MLP neurons of a small language model. Each row is named by its layer, matrix (up: input weights; down: output weights) and neuron, and shows model dimensions 64-191. Each number is 128 + 24 x the weight over its row's rms, rounded and kept within 0 to 255. Numbers have three digits each.
After each neuron's rows, "fires after" lists the tokens most often just before its 100 highest values on Wikipedia text that the model never trained on.

L3.up290:135178131098157126125131132129119151128116155125123128128130149093122108175137155151136166156110120135149130115141097088134164122140169115129138154128092131079110137151151120121136113140108115145139127127050107150091143141117130128132137119110139121144135059134129139147155127119152111110142174121138169155094092153128107100148190113111128141128123066132143113121103104091142105139107
L3.down290:139123175141084121157175112168140118142155135072111154134154130157145117130126165146151137123135124164107164123124100087115109115089116155150109169143184138147128111153157132153129131136103117123146097149066144145099140098133151151114134116126146122143159094115151112123137125136141150151152161121128113151104125166098148052113173099106106146154088120107104091113135143108128135134109
fires after: "9", "8", "\n", " (", "==", " \""

L5.up170:109154077153148116157133132146133131134119118048098104102139167126096122140094121094151128144090099159124106132175095171149128109149080118144104130088119137164166121196111128097128094140151141127159082122128132108117129102174132111090085169123138124149115171108140090168076112114177124131143121139098093149135127120124093138136103120126139111097129093112117144174148093096130145126116
L5.down170:134136077113118135091147141085160068130118128129131069149150069140171165100116114113137120163107129125131138120127156126093128128144126174122089123138103087127136119104088145143106148095096128152155110115155114142109136137112126127178097130143140116112129110112124143154130124152126120126153146131147098134098111149126106116129115132093074153089192095144125143148156113112116125128150
fires after: ".", "1", "-", "2", " (", ","

L5.up406:131125141099102130135142103113140094124095141109125189120111099094129107118103097170095114153080144135176131117132127099113156196179126141123097134115169117113151158156141108091086126135114133125130151132131073156102171160108136112104108114086108098122134139137119159100151097147135175120128132102098172123146109151120105109151124140150153143113166128127099150144169152138108144136175
L5.down406:083147066119134100141148108160110144118126114130114103114115123122114143133149113117126136101123109164142134122091136110109101175158152177159090138090093172114109171153116140086124085097153144119103126142149160134143118122103134100114128151117113132124105146092101121145119113132124098129152173122157135119169131148138119106131126153154118179150169137127126124086094119124086128151147
fires after: " ", "3", "1"

L3.up32:139119111116099128114137111113187128141143114117182139111153125117112139117131114126100114157162137128174154136146131151140120129131130111116093125139125110117129164142143122108109105133154124139119123146117132129168114158098132109082103136094123162141117124123122107117171099151125109151135134102193164145129159112125156102134131117099112163096071094175139114141100188094128176124151
L3.down32:103137139090110159154152116175133138121132143130121123083185093127080085139136121114113099134126104143138150169086101146129159127150155102142154114140122134155122107114118100149087143107150155143171162138130111124132125117117167113147119110120133094104133137067142132138118119151109067140133143140106141115158063124127105147099091117117143194161116129140107094114106112154133107071125
fires after: "2", " F", "1", " M", "7", "3"

L5.up436:138128117151118090120062139137115127164076147092184142095123113101138132124141150111134142164170158142159087134144134169116081115115132090133128102163099107151121177169135160158121128140123164114130156136090123112126104111119177133156113093161118115115108136130108094101162137136125117088132146081153123148159111099177118145151139125136118125143123153114127131158159125063162136113140
L5.down436:112110147148141125107150128131138094108133131117090109087158154137077090140112121133107153122096140105195142123132132127105130114136114119102187130125149149121176106158095092133139139144075129133133108134125158056091141169146138152127161142100096118119112136111103136131160161095158120117154147132145152119171123138123155170096155119124117165144169125119097136117138145137137141080127
fires after: " D", "2", "D", " B", "B", " d"

L3.up123:092194142142103105127092137114138162109071129140125132122162127112150091097109158101077174157073112117141113149176112096165123120160132157136106149138110131118067153123117149117107135100103123084125171126150126144087131130181110137140105153138132110144120142162121127175122119111155110158172137143127104141099137124126112089146122150132107101166158125117141161154133121116095149146098
L3.down123:101160140117107130105135138178133092114110126134118124105096114158114121171146151140138109130122134103132130146094181142103138130156117136144120132148135147165120166166101147135133150084120146136141136120089128116102136132131123080160129090114125125122134122130115139164081124120094153171158123154098120197132098154119110098082099120098115138125130094084126119077103129132137174105123
fires after: " \"", "-", " (", "==", "\n", "==="

L3.up58:127129130140141142113106095109175116140128078098144126137116105121118128154138096091144161123125138117148133095154156116110092123126166099111068171177144143147129204113137098113088120099100116134127144150139132138149108132122141091182096124133113118153075154117135102131116098141118105140160125154149135160085125114121080123148081135080104117092118162173138144145101147116107169124132
L3.down58:130119150141155141118128184124126160144118126108087125136143127123149137133124103130133135151098100055107147102121143095104140149139184143127129154125191144122142167103118114145134143153113175120137097119139178130095142101125102125126140135134181105148080104096136119173108151132157120146113140156131112155128139145128103137131147131066108136129133123102142099120086139097117139101133
fires after: "2", "-", " (", "1"

L5.up374:114126109127119137110126143143104118114140108106128108145111130124127092136156121140131113128151137120158126105121116119132096113123105152113093158127139060108143148106125136103122115134115133099145132106143146131105138161171115113111109147114142148097130196142128143154130090121092114106147168123095133172137087112082125095165164127152117105137127181141164145136167136110127110159137
L5.down374:148140121118119116152140143143108112157090142151167097157193131117149170140161162111140136135140104131177124125106131125154131103147130121145149133114150135123119148121103131121137174097141100138101138116150065120164118130162112125125133131117146175116093130110098137214137097147117115130166104045107113137136108143107127129129099095068112157140156164123133092138165143143100138127122
fires after: "1", " ", "8", " $", "0", "3"

L3.up14:091116106144130098127128089166133109109162142121136155123123177105153113160115108158139133098125149130109143095134183136135110103172097150142129125138136132112127148130132110121127141118153133122167112104137127085149132116089145147089135137150117139140136098151131107100184133122090132102072136156085149165176138112074106131142139137112117165088124144123144123103126168156165129149147
L3.down14:099093106110087120101152094132113054103115154089082149137116158146115115133148120180151115089128141085094171146105146121128138116126144146169137119144159156122178137141104124126128156127127159145117148107152171148193129133139109142095155133154143127135124124112130167173140108062153111128112147107134102152149110086102125149129155171094137174117160139123134149136145095113116122125139
fires after: " the", "9", "6", "2", "7"

L5.up300:135114135096106128191137137144133094123170138080152133131175130126142125150112120111078075101161150138112112138109150145143094129124133161105125121144141113099134153148132121105087103149121099150117170104136121140114139087138181128130135134119122130118104148126161154098154101066137159126116146098108168146100113111164137126138125185135150111096127170158136137102116159083137137118156
L5.down300:114117169127160160117145138168097137122133130108111118132143143094093139114125137115175122107159134097099135142087102096143101117161122133167106133124132189120151121129133109138137150115140134101115108148147132122144138099181136124157108147115132094121140152104129110157115150113131106134121131112172132112150108093058144157150136147166166126121102172107095115079139086126162147101132
fires after: "1", "2"